python train.py --num_hidden_layers=13 --hidden_size=160 --num_attention_heads=2 --num_key_value_heads=2 --head_dim=64 --intermediate_size=448 --vocab_size=8192 --hidden_act="swiglu" --norm="rmsnorm" --norm_place="pre" --norm_eps=1e-05 --positions="rope" --rope_theta=8550.0 --rope_fraction=1.0 --qk_norm=false --attn_scale=0.125 --bias="none" --tie_word_embeddings=false --parallel_block=false --init="trunc" --init_std_qkv=0.0363 --init_std_o=0.0406 --init_std_up=0.0363 --init_std_down=0.0 --optimizer="adamw" --learning_rate=0.00225 --beta1=0.95 --beta2=0.99 --weight_decay=0.04 --lr_head=0.00927 --warmup_steps=214 --schedule="wsd" --decay_fraction=0.699 --decay_shape="linear" --final_lr_fraction=0.0 --batch_tokens=32768 --max_seq_len=128 --doc_mask=false --train_tokens=282500000 --max_steps=8622 --dataset="wikipedia_en"
MLP neurons of a small language model. Each row is named by its layer, matrix (gate and up: input weights; down: output weights) and neuron, and shows model dimensions 0-159. Each number is 500 + 40 x the weight over its row's rms, rounded and kept within 0 to 999. Numbers have three digits each. A neuron's up and down rows have the sign that makes its largest values positive.
Before each neuron's rows, "fires before" lists the tokens most often just after its 100 highest values on Wikipedia text that the model never trained on.

fires before: "-", "="
L10.gate258:496450491499441467435531470523539566468495522450476521478489421519559457451551505478512525482500511516477510502484462501537501542508511536473523474466464479400543516524451471484517468487428501453504433469458598468417463477525471560521558499445551498486530576489450523487505425535568545459495493530538543538514642528477538466461434438442553496548529489495496496482418501479583479547540514475483453470451483507532544530466485536520555513567472461541522559480542561529480489501537449
L10.up258:493466519482520478517486544499551468517492504566485446524551521459537490513574536504449450463484572519525499488502505458480515501512530510434523499431492521422488475516622522551478523496451483475475361436545465551464503535609469476529524525500485496537438456472502494492507446489481528561501488412507487456462446478472487545534548496498470558451520476446560521520530556449524458504551525400518531526451477540502520574503549455494569516487512575531528505552461516553570482530519556
L10.down258:442506525469549489391480517466513559571489523453498478466510470506564428464562505485492510509554548552528487584546526472553497466496514496474516450520496532508529494574515563527541545532500455501403480516500553453548423545483403504467538511545508539501467537550415523454539485569559503593478515574496523521489477491513532541535480505490609480466499505502491497512482528476458538472560502460509519551455473508497510546528556497521455494609523461488550564498440524451487505490572518

fires before: "-", "|", "\n"
L7.gate100:513405474476535442472436531458527513496545449485534517547538434515523506458524501498483498483488432441598571546562517466497493553485486471495553455452428468495510481470495542530480497526460555496468504429506417422491437445514452443539538525451507522493464419493490564519532486557457441450562478538542490477517470558498426539450522569497459523474455495536513522467501507550509494600424506508498481460461451497480600481459493479525486520452486451482525565513506572505459484476494537
L7.up100:423524543497557552537456504515521505459421474500497551594525493479488519492537495478582527445453467511470466499491456508512461614519502556515445520476511481482489513470469540451416553512422512524541448542458411539507506489532550451500461492453474486470464444542518505502499498558526506403545519535448457552544531511468492510497441524436493528509559510457521550562475600550465578503484461539481477446496452547482522514481523525445502515497499477437461573520460548484467436471487567
L7.down100:468543449479507455535451474522506472432486478478514478463494494526473551541426511503435409507477503484437453454462514566487528511514543522568487500519535517534447399504508550461494500492537465470465456531445518485516501526519532540521511398518439502485451574519453481473473570545433544517431489502411466505516531489475549558472515495469488551558560450533455489458399532493547484451462456501534525600520460513602490468533512465510481511471475504515501422506434479484525486533546430

fires before: "|", "year"
L10.gate304:458459436548519472497530506572540495458546571554474496528486548540492536431511512485539477530467432509465528496480479516505585500479510526545454522460510418466494531429470498509525479568451518518432538413506530422520479512489407496490582493457514461458393498435540563498457499554479523494511550537503573525524487485522533458439544469472531533441512522469489519493436536584453432507542508434478480482473529466484474495494466458437487444481505451501518574580488435476514449525494494
L10.up304:483521500568475450504499511534471500419539488472499476458481419559445511474474516535531428509577486555459503524488442449488615490586561410466428483524449506436505488527536521502474479467444467475525625463560537503530412531497490522519460478476474445516471434488508520467466426567519535532528494517507538497464507535539497524541452410435508476511540524495489541462508484437446515550494546528491545521511568502511469525521471509460516443462491556513501431532467472422513519484508482
L10.down304:449536596494459535385531515569470512466547534500498441462518546565558577454461418454579579459550530472466502456497497569536485493515458478447482522506503529580548475516483496526530567501466428498540495528505478474441524498493518528482530583464456498515522507453513485537456573535462478505471503537482502424496454518529503444513475432547509477480448538542521433600482525462498503503507435523548535544527511501559533532439481495484532546473557562531457499555486522508488473513473450

fires before: ",", " the", " he", " a"
L10.gate386:396461497539462482447598498491536503487504447519448504461468472515500528456500473490517446504497548515523492473537540508459489420439502421446469496511480469509514469476501491547533468505562481533531602468579555459521499522443483488460558527541490542475518523414528524542504513590505566449462508453492442609542519507500517421520564479547486504504454494574487529516564438557514434546521604415500490556513489476511472462512460506506433471500499509442480512544529479476468480523487505
L10.up386:505516490512445564489517504516467510514540525497470405484530489488559501489494453492475493528430457405498465519526529531461422439500483460470567453459609490471545519461477489566425520491509482544469492540572549466502527525457528471507478488463505469532441472505477473476485523547516509487500511450533495476499566542601517533490416544512485560504537562547574463483470504531498477532496569488520419574468584556515432572494419452576459500484490496528542453539511491497456523430517518
L10.down386:437452509507439512530487560533487496497526511455512436487585472446440571540601564519514577487544446485519470512492627482540527475548605500540462499534491504533518445476474520519502469492543516419499523508509517560501504498499487536465500474516499513480497490561443493456478488524586472515468567509414466608519496491430514472553443565464489430457464488570479496522503549542493472449540511508478517520431460462553532490473557520566492489481558499480482533535462500506515504439507462

fires before: ",", "\n", " is", "'", " (", "."
L7.gate263:521425483493479492471560464524520409485490397456494503504550503492522417497444512547521491493492497431430543498503495510533511490510625495480527479448511518502506422548556463535553574484481500524462518508482502532509529492491508496559529482477491533542482526569548486536495485528513511518521492530542564502441577490440453444476522546453466504442569562536569482516457528534469401441530517519563520586417527506437509608465482508549482507487495490486534497431587510504512496494505513
L7.up263:448535492454504479489536494554480500529591452488532507452510457548533504468493520498572508395567507492511590545514520485563483508510542481448465499501531591526506440496461471461505595558535524514479525554400502485491469429445496543557540479479463481586470512563539490527446493485459537477579518503579508482489419578495472483471551429521509473453455515528497597551492440513513485472458554506463496480457513478463465462507433507560493514466536545498483482482502519532550486550523458
L7.down263:448500479481607530462562493506490557459566584519526531402484495549527481517431512547522490515542505442490560535478558420560427449486556480536475455460605488536449467463524523503533458573479490547480526449453488521498499533448560468621493462471506527461460507507498464444503522470478529499462495526549526498506445484505493484497413515535492476500550482525494522440455516505527527536502556503458581438545463452501447487448500543523550506500528468465515514464590533520478522518462458

fires before: "|", " |"
L9.gate36:506547484477484513490516511489539498422493525494426519511514494524534550413602509528516504465498503441454536496526430588510509546554504443529537508514546484511556458407433522488485522487414500559485477460488556451529556456517483447486549557526497452417447535484493558467476417545518507530595496529419526489553474496489524484457542497554488508520493538492442498529507479422511587479486614478525532502519527478501460526507522541428528511477551486521537513526443511418484547504481524
L9.up36:570532464427530510496502496507519487483539536509466499480453569462459518484444439551470495522561456556448534459431499505525461479503585562522504470489515535456542453461463449474524479507472548504514515429542473475523478483483452602511513480496509549468496517492512494487551471661437442471510470534491534499555495473496512485491471488571574516540490530488541547532538459470486480499488506464503480522448486503587382577428516544527563438471468511572512477479530470476578522498522496
L9.down36:514451487547486425482511479486499598516455496475519463494482547482444519631440509556499542550493444445462468567451476508560455562552559531470439517450483520508560501434498516488450486527460513403490531524468470473497479483470489472491496508511504444451576503440507525492504509565590587536522471491469487470503513476505491490561467431507512512541544558479449465468554522485574571561496531555490499463564523458502544449546510513443478541425503469480459447469500443464493473485486519

fires before: "|", " that", ","
L10.gate342:527516452543470516478527432545540502510605514507475449519476537479464589489483482562504592461509440493507497547467502569470495504521456411507475515443604503526492482451482463554548482555532463485478515421501460465504442525499508542493521501510541556480487507443527531495537515531455516499477443548515452506584576548484507484515532532499523490463470558551533486541508557484495406509445496455475457505476537456485427514522435455621475523424516462459514421490528483478555540488517516
L10.up342:499455497510548512476493516506525524469480479535605508578471497453478522503536508468526444515562551493503479536472488539585429499517525470502488459516540480474565492549506540492475480485501474449551449569530550444481495532444474459495546423488521557507464419498512521602426450511427475549511507515461524556493597558551488516534489507515522547498521535452505511535471524533480481456562490430500471533532532458496485524416424477553577514462426579457546441475537514487517517585513530
L10.down342:502449529519500574566567515575546452515530514502434509460506541480488629453450514519470531489411479525512479474490569510466521454484514422506486603479559500525577474484476464555511515527476493467529507521519486470584533444491539541507509525530484578529499529453468502547482507477433465393457468508558492500526510464536463463565543511513544461524458503576491505521532569528482453524450524486474521587497503514511427464547492477459478494466519480546524437511492462509555461502452580

fires before: "|"
L10.gate385:501517474520493406477530536526537511543531473469525462454478494487528515418499510487548467477578489490424585487452485468499574549508566468521474467499564478528509487479473465533430519453431434509529521498400513464494448460543488595485487423486533557399502451498491505492471447538494471503552460475491523498512469569524495451368465464534473528425445489483562469463496523549471478511540536438539496532537551451553483514509504504499527454450503496485530514502568409477493517508538499
L10.up385:513531431468522557486512450536493523487520510514473558503526462492409494494558468552482509408493458485575437515493477500522464561493471488523477626528516493464532486448555485408428499543463497506514480512431495502520597462521521485490490533540532564493427446488442519545481489481503529543526442452501486537516498558588486580541425453490488524559462512495579511516556511458446534505486475486521616560496506551546510473474543472485505516488527477502534503472497461477420533504446450
L10.down385:488518539554508527476497504458552500564498545518477538478555579524416576456429599505556497529454532491510465537465449547469491563497531485500512516502397508525610497495561458507461484520510531512536498497411463517557492442556437509441519493430496537535522463508492487607596459467458466515494453524502423499488500521493460496523529470513545526438487505562475532498561512488506569544493593488501496489527499480467527525529480469506494465422477511501488481588552457507540452489510470

fires before: "|"
L7.gate167:483510494548450441502520528481485499503482527481532517502512572541468505454567473481526543489469504527524531419595517550484493529496527484424565566456513513549500442518509524507515592434553440532485502506512599484575421413564473564518567440466499532441554517468514467451489497494498513503543551514552428503568456459514541459549484495518456462452468559486476534459482501434497500558522538520525537432488477561519518447479478458533454481486520545490534504440556531527484405538510505
L7.up167:516498480446473492490511516501507403558495488569519499537458452482477493470521475472543463415494427569563427497539501470510474426524581473566501491481495502500481444474570497478505519461487480454437472528570565505505541520479489543502480504479547445476412434534521571500517402551491457523506456427559479530550518519528469492523469517418490478536508573509555480498495497496495513572547459530472511511473623490525519482448479511524511556531492494480508542570501574539432514457544557
L7.down167:560552545471584496411561478533476509394483496494486488455499489447483492562450508493563557484513536541466549458505457553580523528446524449496534515490458472427525474466570468522477469513551545505543488462505530530463440495483491499544558513467415507511558444494501521521471485552520486486475511460473474438485553548592517492596519509543483446490469544489503562591502510540459495552588452506463529498477505469590467486508489524465488431533509573522544456496538536530531480457536498

fires before: "\n", ".", "\n\n", ",", " |"
L10.gate196:485511464525522502448496492570527446519493495498396473525479455515505492458506520596484498523485537496521518449477537635497527518511554523565498452478550525407482463534491555490469513525515490453509501497427504566474514527492508583495418547497489502536538461531477430487554570510524522487494491485542519569512448495572504430451422486570449506430502526579445489476545482545569451517537462507462549521567523468472425543524468502538515477438472512565475457518507516498499542481539443
L10.up196:557450522516546523433532468563534451506399482599474489545447574486486494496554522555450469437551579507434538451533561551453489466546498438487561492488537495447532510578471498470467537473535483538546453423525431512484469607536503545492476510532573525500430481559464498487512540454490453472482461537481518511450552466478489464587517519503489537481547498509543509485509518534530510490540515536464510485542482558506512476493502442437510508536489584491518495499498444558575509495446468
L10.down196:475491502478556513587543501503485534516552489498434500486453516562585507607430499526477471523455534502494519492461500484484535566478563452547517474462470467496537503419485514531515545514494552483438566547605548472464497436515539451423564502437381456488512466491564493605496495424530464476473448412536434503532525473530489488504564468493503480520531547499488471504499431472561472564534517532494434503526528514524458496530482508505463496486519501540501507513534482529490475435476445

fires before: "1", "6", "0", "2", "3", "4"
L3.gate150:475499436594561565476535515526505463498500488549466491490502509481450504455512504449505424509456526493455508514556454516472547515500460527468514519562489441476527490410506526519525567497524536476498517453461504539508468512578534525503501494449414502534509464463422509420502490430502486543543445515547482475518574455502486553466604516478479485490488451541491555534473468429544479573483478488542421439432418501494506502574512485601525533503497522492531468468478530514636518506496482
L3.up150:632562470492507488510518540557471443523585513412606489487442481565458475430489534535482510428522486583454512513448484519541588525537524488465525488499410470504531533495537539487510458495497502488386479499516477466537477488537486497488528511552490508503466599506478504455508553549427416547482489578520531446547467496522495480532482516455568494459529548486492515485518500495478497540511514525413581537532515492527482500537528476501493484511431518543458458507470464437469466528468514
L3.down150:525448496502577486521480440460508501420545494530436525462474543431455495560559555458523535546485506540535548484561486427488537515471485481519478529555503488529422565478548468480527491472475386499461437464494494541533492526445434517507485578530485446416503520613473575449494519555475530490515481521472526494546547513506491491483518484496553614443457522579486500508572494487471504447535551530480561492531516466519447517518476463516528486527551474518484544472429541503544560522506475

fires before: "=", "\n", "\n\n", "."
L9.gate302:474508489471542514454519589600554508444491485436440449414541466483599531493511434587503443523520522504473512488503464502497501549517514471582529497514453538477526481486423502520448454498443460471452474509412477507516492460478522514568472550504493549553500490442534480498505499602494452521485523478441492500509466515485520476490460463513508496502523507564445501467532488524541382523538494459477422508520469524497449604533400550514508516465559565486505517499466521467474507550522450
L9.up302:472572511460490498480488525543547604522507512476492512510475433538522533477557491393444497456489556471487485505528489587524477532557503507543529492490544517490566445450490514479594476480495532472547503553519470513395498533565510522482609518533501511458573517464507541543534497497565467570528466522446511548477430546538537448510527503560512483555512446480488484520549512472520507494500541506447452500502502550539417448456463552605559423495490504472544524511527548543475482457484517
L9.down302:537496510463483454497543440499427489465497441512491512477446559587552457598490471523506452480456510454574505485463472444509552480465564522589544476473533508418521486431450493510437472515527442518461480464517457456529502451510458557558485442458448441499565505534516473542459526536445538543508449505497485483538586543588444505488480469463459478413489480456538510444447503508502481511487486500492504476459508529464504500474438508529422493516589565425478528480505542530501479477496429

fires before: "-", "|"
L7.gate131:455450476468448549473486471580520452489452544484464548543564503463456551463579468581499510479555573507444538536516491425559560501479520575547510561493490503529576491538490504481464409448495508470499476553507533546469446441528494473475548480508487444478474515502486531487545522535534435546577550545460556469497475480539527487472490495474474511539567491567495510447460562498492487448416472508482512523473443544494506534513525454503544522493500494444580528537533480515638515474533488
L7.up131:423491494510538502502522516471442478497434480519517494479537568551483502494516566495519482517460471490523436514452530499536454516542545484491457538515464440537464498481436505451511532516495487445582472531474452465435553601527606426405533464481522489469425552467515537500532485537554525427541494518427574487573510548566511506486458504546475450487462465457498471431490516526449538510516511486508533483542582518535541501446530455469493540485586523497458521491517576507504408446502492
L7.down131:466503528504488469570507558517488476513504546494412528472508477542515512552479471568463470529539540540432464510495551557562526424493462499507520539470484440583548496560471436571490546491562517467549507490472538528499499506499497535539487518485438523444463457504610579526490512449451511566515571530476580494538483516466527505525463542410494459488497505432516476531555437574467530498483495558497532452457510449510545441526599468545462492480468498495493539427499448425489478468527530

fires before: " the", " Cy", " a"
L2.gate437:478517409487432454488442540531508461450462417476524447503519540475526481494565489486469503455525479525517491426500532456491447526451557494484539522531514507543491555589513465459519506494481496431530535497489516571485480465511459556543533492508585494488519498454469451524472442556517501436502585529546466498579542470459450489527431505526463371463390488539494482545472492494494497582510551485468464459503406474470513510524459449484509518480524457428478450491454506535516496464567470
L2.up437:477477500527537555506530537551538513509509483450484446438511448521519484477454470350565567544538412447546488483472552489507476507477563463475433505568474443484538551523529584449510406503473456516536459554477498488465458457489539466494510536520477439456488488467490454504490518509523505483471463491509484548538452553526441492526532477479547517502532464561533497586512557548483481475390586552481478490497504443468507513540514536497478546483535536440477439474494437521445486450547478
L2.down437:590442491510462495527474480564492515507507484481516538399490521466489418594489506487531537443505448480495407551521546479458490447550537514512493426463470463501503511501566554515515428464486509502520541475553485519534503525477536473517438487466500458514463543407452496468470584491560535511529564470452472518510454530505457462505461411486512497497515534583464451580481530574504523513458544480520494407432556489490486486518411550502509536437511518467542515415512488447486494494467513

fires before: "1", "8", "0", "9", "3"
L10.gate416:467519461464438434485453497461478519444443560417434500553481428494477487440501491509515438443480469468547539505496532571467521508483557502496417464494474437405516451483440548501490554540504507562524403441488569488562494581482477509476525511543554516454506479448502497469485510506431530523494538537549551505545498485489492467519497541514493559498511479522476478471501556481458476466648492423509447541463542561462451518455477444551500542477476480443468499487516500500534468529544478
L10.up416:486514503510514511476448564531515459518442518403453495551512497508513522445502492517433439463483480507491573516506539475505451528470510459393481486475481463485566457372431557553473454505591518519468477497498566462511573494479552496442540491489582469565529514487477465531417465459444468509523499505489496478494500506492495491553493590499453584480565456524492480449499576519474476472568515425484446508487498554532513447385444482530510551454476502491520472505499479517508518490521469
L10.down416:598491426523460498527502538456511534521519541490532514545535490487513501627520484537544528459450521390487515493518546508519465465529500433458471502530557484482557510500505479473456515517501511612482484468534516460450475495523578502554544481492569488494521492467495485430457470502468507530617513489558533533519521561515481503465539559535461539528559437520465585507511492498481367522527515502529507544424434530536450497487482453538500470485527468445453446529497522523569539488497463

fires before: "1", "8", "0", "7", "3"
L9.gate19:418493486495494479474514524476486516486391525493504506574542517439473477455492493508490520441496604541525461475542507522489474480515504451480567509519555513456522456516469444481506534574425513459462474431494511523479480517504523505470532630423481517465500508518492455527481511487450547536537495487546504507533571482494539448527473578485454505470539490498528509426486495524519425547591531503554476536438508577531527519429492450575463453477462529464544473569613475481532480503561486
L9.up19:440581528481504583491533545451506476469465509501445445554503520412512472515474484518442504456476469599466506488514438518515489523540507441430479512476540526465487512457470445455519554480529566553582577494475474546472472526494473467459515584545510484519501513535506490463406514493479564499461500512482529497487621597540582489568516519492507449481515567508553533536518471492491498441558512555515475548477481477513518434440504480450495513489484524491411548452503453553487550501478480
L9.down19:507613480490495604529488457493423457558469497535499519576521533539460482542486444458514484486452445444468475554474571514523566498510487443464411481545461474487533510471468488493444488538564602554525463517509498531474447473494526493495510467533546455546507461520467536495504556533447530572509545530495591496473493529468477482482531549514494548549508520539504561506475536492428504424497517492469406594473528515521527464508451511505536522443490495444445460507499465548489569421506473

fires before: "-"
L7.gate90:518492488521453456473497494437503472528500465492487500450520455508535428459553490498471523463496530508472501450542510439501493562524492610509490428547493528481585453426486546540500493495447477551453403492545552456529489432524512439502570487530504495502448540484537529502522462542516417575508454487533486500470510517450471548425490484495494510635522493596508444512544571491486545475469483517487536534509525541549547530505485476418498536459490496427555490485527458556459432488431515
L7.up90:443447477455529436532442546493492557460439497466535485450505493501467565523538446515512411538512442436477499541397512482441466520443505430553424545548495482524538526529448549467485554485546536486472438520453489566507523544542474487577511502499462522510453475501498464446450503538564570511528560498482492554485467562509482566476448509506517502435454535495480520504521451478510544522552473446458543424507558520440529466456503480485499486489449553480486520503528530485468592462600508
L7.down90:550507421482486517557459462483426519511487481520505567487501485619425420447498491453495506535477474565554506505451460472507473472459485476478522474462512485529560498547479481535489527467602475509559477479560575512554476542514480432544484486498430420538498491558479471541490503610566473486458559478487404492460484464537490513553537488557461527470487509501557506496541469469434459461513496542562462478543554528493487456532496519562382530555527528520519515484459487512481481492483502

fires before: "|"
L10.gate395:457487470539468503464475464534462528527473492490477483533544585494474529476512525508447472398444504538508519478459450529494580555498553494429526456484509531464509477447516478529534520499495549533516447476503544472511485420545448531552537516505501478456513528443489592515422492464544536517510519482523424503520529559564487444441480473393514453555556494431524549556429520517549473536552429523445513441485506473480512534475572439416500473439521496460523521459466462472492416510453491
L10.up395:432512423497509496485567470489522476375515537480502516568585475573471527450545487492494486518498481535513484529507429499518492479513547431504516526513526518547479448548532531527503475454512507491535449538508572441489474586490398524450488530535454480523504469464513518469539475522436471536497550519547470512603514491537470542426462515534506463521528452545567440505486445542487456443491517462528488502463520460526520493448540465527560485529533616382548512546505498497507449463477500
L10.down395:558491411504493523359473480487467476525476511536517530555543578447483503415528558492486490390467498533515539580477529592522547511527537478487521435472544587472490542423500505557441520535502431508520488466507454482515465476546472528484554493474497505374512474461433604457501472512473503497575503481469480468527525541525469500528504520482508492555535484498557509512520541506591498490502488509473520481468506448530468482468532482510512527458547453527525525463516476517420452468517464

fires before: " |", " /", "1", ")", "2", "3"
L2.gate202:541575392598532497492427515480567517523521550545483460432547570470497492441537522492481421505529483499485503449523484561451425584501502554495523487577500499557560507495465522451502467480455587469426493509497543544544536523547520491518545511450505496467491476526494477527473529490478479492609504498499521488521466554455531525535563471464408470450535436463454448494492469437514481469490540547509448547484445526498468550518512519518492468428475538547489452504524448464476526479429482
L2.up202:581631494565502517528446543434491538562491486482474416447497530507510497488464522526488481517470462458503472493489430543466457540479502543472561527565468498492507545438485515457501465577452545496472547560528547510602520553562579457494517477519525441505437443503461491491515554485448473487513458518566494413501572535492530489544584523464448471441521462441493465438552482463490486542495428537532513531460481486535438501517528489533525495499478522492505500547550503495474542440438500
L2.down202:535539521492513485738517440461486486548529443476499456530462505479577520628499497506480519539510480482540521523506468470474477605461479518493558529561492458498465454419518517499524480583526478464474500562481485513521502498551549517488513436498493499526532473524431494430478491517480478545454476537524511439525560490512535486498531520507529499514487554488491520438505545544523545547583450545477518471508475505498422507511532467486493488475490532494442492543524485494480510528448452

fires before: "-"
L7.gate403:504434471541472491452534450479518528565457523543508476501584541395502536477565472504429509459517502477529458530559489468498411535497539560493449534474482518515479485502421427550469532507496477495480460444489468437504458485533534489466550478449491479480454463483528479544547419527485504539537512510498465544485462487522530566456461532543435541537554464452571461497474492455551542637513529513479544513520493485492587484592512530496518488491557443420506523482522543553501458537535465
L7.up403:483414496459535592523467514492503526505520474589508611508526588477514525475447492465530407551500479436429468454430504504541503460423583532552571462508504525465472552532567513495530520445541449505522442415469523506474430510537506529486474431525565454508517479505503493469482516523524490462499493505517553469552462484510485584539465473484520507518505520477509480527441546507502542438525453464541535515464481552549507579515474472484450601537528506503454537447500478474527528442519520
L7.down403:574461543404490467519521443499534519408513521486565428570489553511511434589431461515522488579503541509501500482512519499533570484550518512510487410512579497540488442553505517492495516514489554513449504566454519464518469580508473534474499472456445466510478543448519528479425539518512486513516512500492565562388494404509484492519485491544547509454474516410507485512498465500503553516522504516470458517490515439527556560542555470505482454534525546497512541522460536482513496537587564

fires before: "|", "G", "Mar", "J", "R"
L10.gate341:528513450521451559463521513518449522465486468538470460459585457490535547480437503534475568486469500443427534471506443570495474536401512516492442435436472554529586571467483550549532502493506458496499433499469541447483450547518414502434504463558530543504510550518506513424539484509548520498534504543421479518549565506454497483520560530474486534505501531542581431535516526505502531508498548444486485503478426467483478511474532556438500537424583542496513525466554470504468465494452495
L10.up341:430430454536471530463585519542503501454527494550564474599575464466479471494468507465440466476548556461499479524506434546596521575467461526524525520438482480494493519531496509528463534558515581464429498501527506479546509468527397502465441531506460506491476585482497542483478543442506469470518510535515488420498551468489542530477509491461496534441502475533553550473490501566447520445490448498500535551422488463577550472480503451558529498482450487449505485503517454525593473522506450
L10.down341:485528507580523484351508523519489488446496570534505465490472519518452498467496504471524453463463450548468530532501486512478564542481424475498491464438513504451484522482541438503515478540586481549551515488477518476519537474456508589516523494519394481469574519478443500470510404501488551459502505447444512549510504540458486562535577524491559467556541544457499492521521499498537507470499532478518474494406528487488523509511468516439592570486473463602509470484501544492494467562507414

fires before: "1", "0", "2", "3", "6"
L10.gate97:481451498480515581494521589486522498498482551505539460496540513528467533460500548554507504484523554561486617499522520544420504534409487457459492567506536503499542441524492515489527535505518492438493436487542499489507513542491521532456548448551502568446427519509498498492493447508508467478512470491441482540529474509483463538558511579522504470470470540469476533561498515616482453546583543633461568504554493519565490466468522529467511482469495525456558472501571486507535452503506413
L10.up97:515460431589506525443492544515520456487569535473550563534534553531487506462548544543484487446545556499470500526469386476466491521472505493489546519578459469491463508478470479492533406538488501549441522525517466455486548510434544495419521535522546457495561553489511521464417522516427559508575471493504476514486490456515541444503527588503506463551477534529478502559556471593508488466515541477488502483576514589493482476481515512505533441466511488471553590487452541491550487447482543
L10.down97:524518449529436542427486516551452513536455462553407484567535478527467554546496440497549450436536482494494552479555525478498524480528435499486527507498540470478513467473532479575523511510544531567449444528536534504469511488423584450531532491556490480434542501507530491500527578511520508488536531473460450477464507563468516531460431549504519527462581527535463465501476482441479482472515489469442505543480580568497440499419513423526424512594484524539477451456471549513485470444528534

fires before: "-"
L9.gate261:503476525447463466484486546423493500509491420570562550485499562478492469454525550484515479500503546472534518541571568452507541489512502484489531441493490562504479502443445521563485513544460420517499536522476496452478478547502519530457556436474531510494457569450502547551483420537449481450530462487515505532487535566521499481519480486566447505494475473480578508504523517419544516469534641518554521523590480445509573533489471471504586528522523527419540456509535457474461464490553545
L9.up261:541565549517525569554499510483446551503510529413504402508489475532469544503440553492433559527539555465433527503492470516505444508505525449505479548593496519550455475488478505557515487490519456505480529484476532404479540513475546528498529441526497493470478485534506517521436466477536575561462509522396431465439577436497529543499499553569481552480554514494411462464511511486465556547546469438510489542473455540552527506482504502464445470534521476485476434480573536481508505490428486
L9.down261:482422446564515472578450461508544524520521472515443538459542577481475477503514456437531476543507485487505485488489503494506494483474565530474546483512546478468492489558583525457531466482535447521530448471477521499522446491519466507543495609438440508502551454501492495504569515493530495499551483592560465510465534524474484444459573481491539488567502499569498455501468424525436500420438442477437504512520463535460459495479551499497524536524460476546475531474406459528546455593402508

fires before: "0", "1", "3", "8", "7"
L9.gate33:423532469493484532435480511543488421481491514565487426499551550531517566449477507522497494558502477480508566548484453503551487529443403430498486477569526443513520412424478462525537464478487440505511492415529521505475475506602541508507481546513466426515519513485475498457548460477478444518512527512494496552543528449491462451494500601461460489529529482488557497466480480579455517463487502490567408553433450476492536490439481439462523532510491488424426514548517551489491488486496477
L9.up33:525470425510467477474507513388492465469493491443488544553456568418496505493522471473500475460431482569548521535534437536492410454460473455433547504471496513475500544401487565455488504453527546469536501453463509471439505501510489530466482521529499575527496442524433510520488525448532460467532508525573458491573609501486526497441510579524485502583471506513463485442592466480438497472549438537543510479442470505558459490520485456481509550497507545499506491518512481495491534571488452
L9.down33:513534519518537526546550497470450531528480545523419414528484537515508480534448566489464507535531439529507575478411477589523520512412466427503458433458533520476519463441449458446559494517442488490458527455527490485503462549533584483447466481528533513483472467534503506417457511509494492505516506413479501541531584439493488496520481549568497487509491472439494528445507468574520446494523553464498476471527456558529516503469496420477505479393568478457494507540503540536560514478500436

fires before: ",", " is", " (", "'", "\n", "\n "
L10.gate447:460430494502480470521459493504446479494569509500470501444524467511471491477496531535466494549493496478499528540509483546447445549479516405498527490528551491488589509489455467422450499480549539581495490542461522537534428522479534498548510471581431503531483498497559471502540483501543552474546497523432485422450526468438479569455517474524511461566564471553490491534422500572548503437471532509401479482497445544512497506554496484504513501363511522507489425458487451590500511521449503
L10.up447:541455486469477508522504519517554431504502468557553472531438465460572456475499513563425467481515455484485507444475469502457533530523608557510548507488523537503500486528503458525477512413474490581506481518482530539488529498460488592515496530540552453536466475567471481573469451557412485393523487500490528512507496505556493505438453553481543510487516550491522561499494530509497467487595480521485464486554562534516517495495443479517591483396512559562531475466590451503547509454502500
L10.down447:464510498518512459513458442526495557524483592470490462478495459469471517622501484506532509534531555486534470525525556498503497448482524460458597529511535499563513571531382498536489473547457493420478555504449515456493536478460559464456500483523506479491480470494459517484475453467586521532437490478482497510487500490463523480579473426443463442595566548490503462463479475506464478461423533531528547581492466491494503474494463558443411529546470482454427475512471528521531453483553484

fires before: "'", "\"", " |", "6", ","
L10.gate75:470487509522453473494517547538541514518495491503513561486531492571461482455456466505563470472465549508526546506549558470433577534546541444453568525461455520560531387457484460480459559459515503515492486462515472468529474527525502554470565408531539567506509509489498482481457399589528536511486502455432482500515526479509423589542451430556510521530542474514472542464503500468535440502521565513479510528545527502540500498494433510617486486443507453464492422468543469517541516482509481
L10.up75:481456457458521498502530492500531473530522492475558519504491484454486399538406487521509559505616440478477493530488455533524442493414504498595491512453503474450501515497456469503430527495525467477487473501483521495545495435574510508581518530441571499463528490520554466493467467531576470568593533513455531466469489561467490541467470516468533579518491478517507526516518489561459481450534470524485506553448476520570470482524474498486560460477439513488559501425473401453576520565474476
L10.down75:464518559436488525491530573531498514499521432472474488457509510494536527468460533449573471502483504465578523462558549506520475501506468497553569485484503514543535501533527406539476503489569498505471537476512590499528563532523586589520500446441563544511555516491531442518490420509554492522426516485505527514466489504501563523524476476529522413459505523542419558476580487441513450512625485486434454493484552486489564474489459466564522509489492455503493460469505468446465530498536435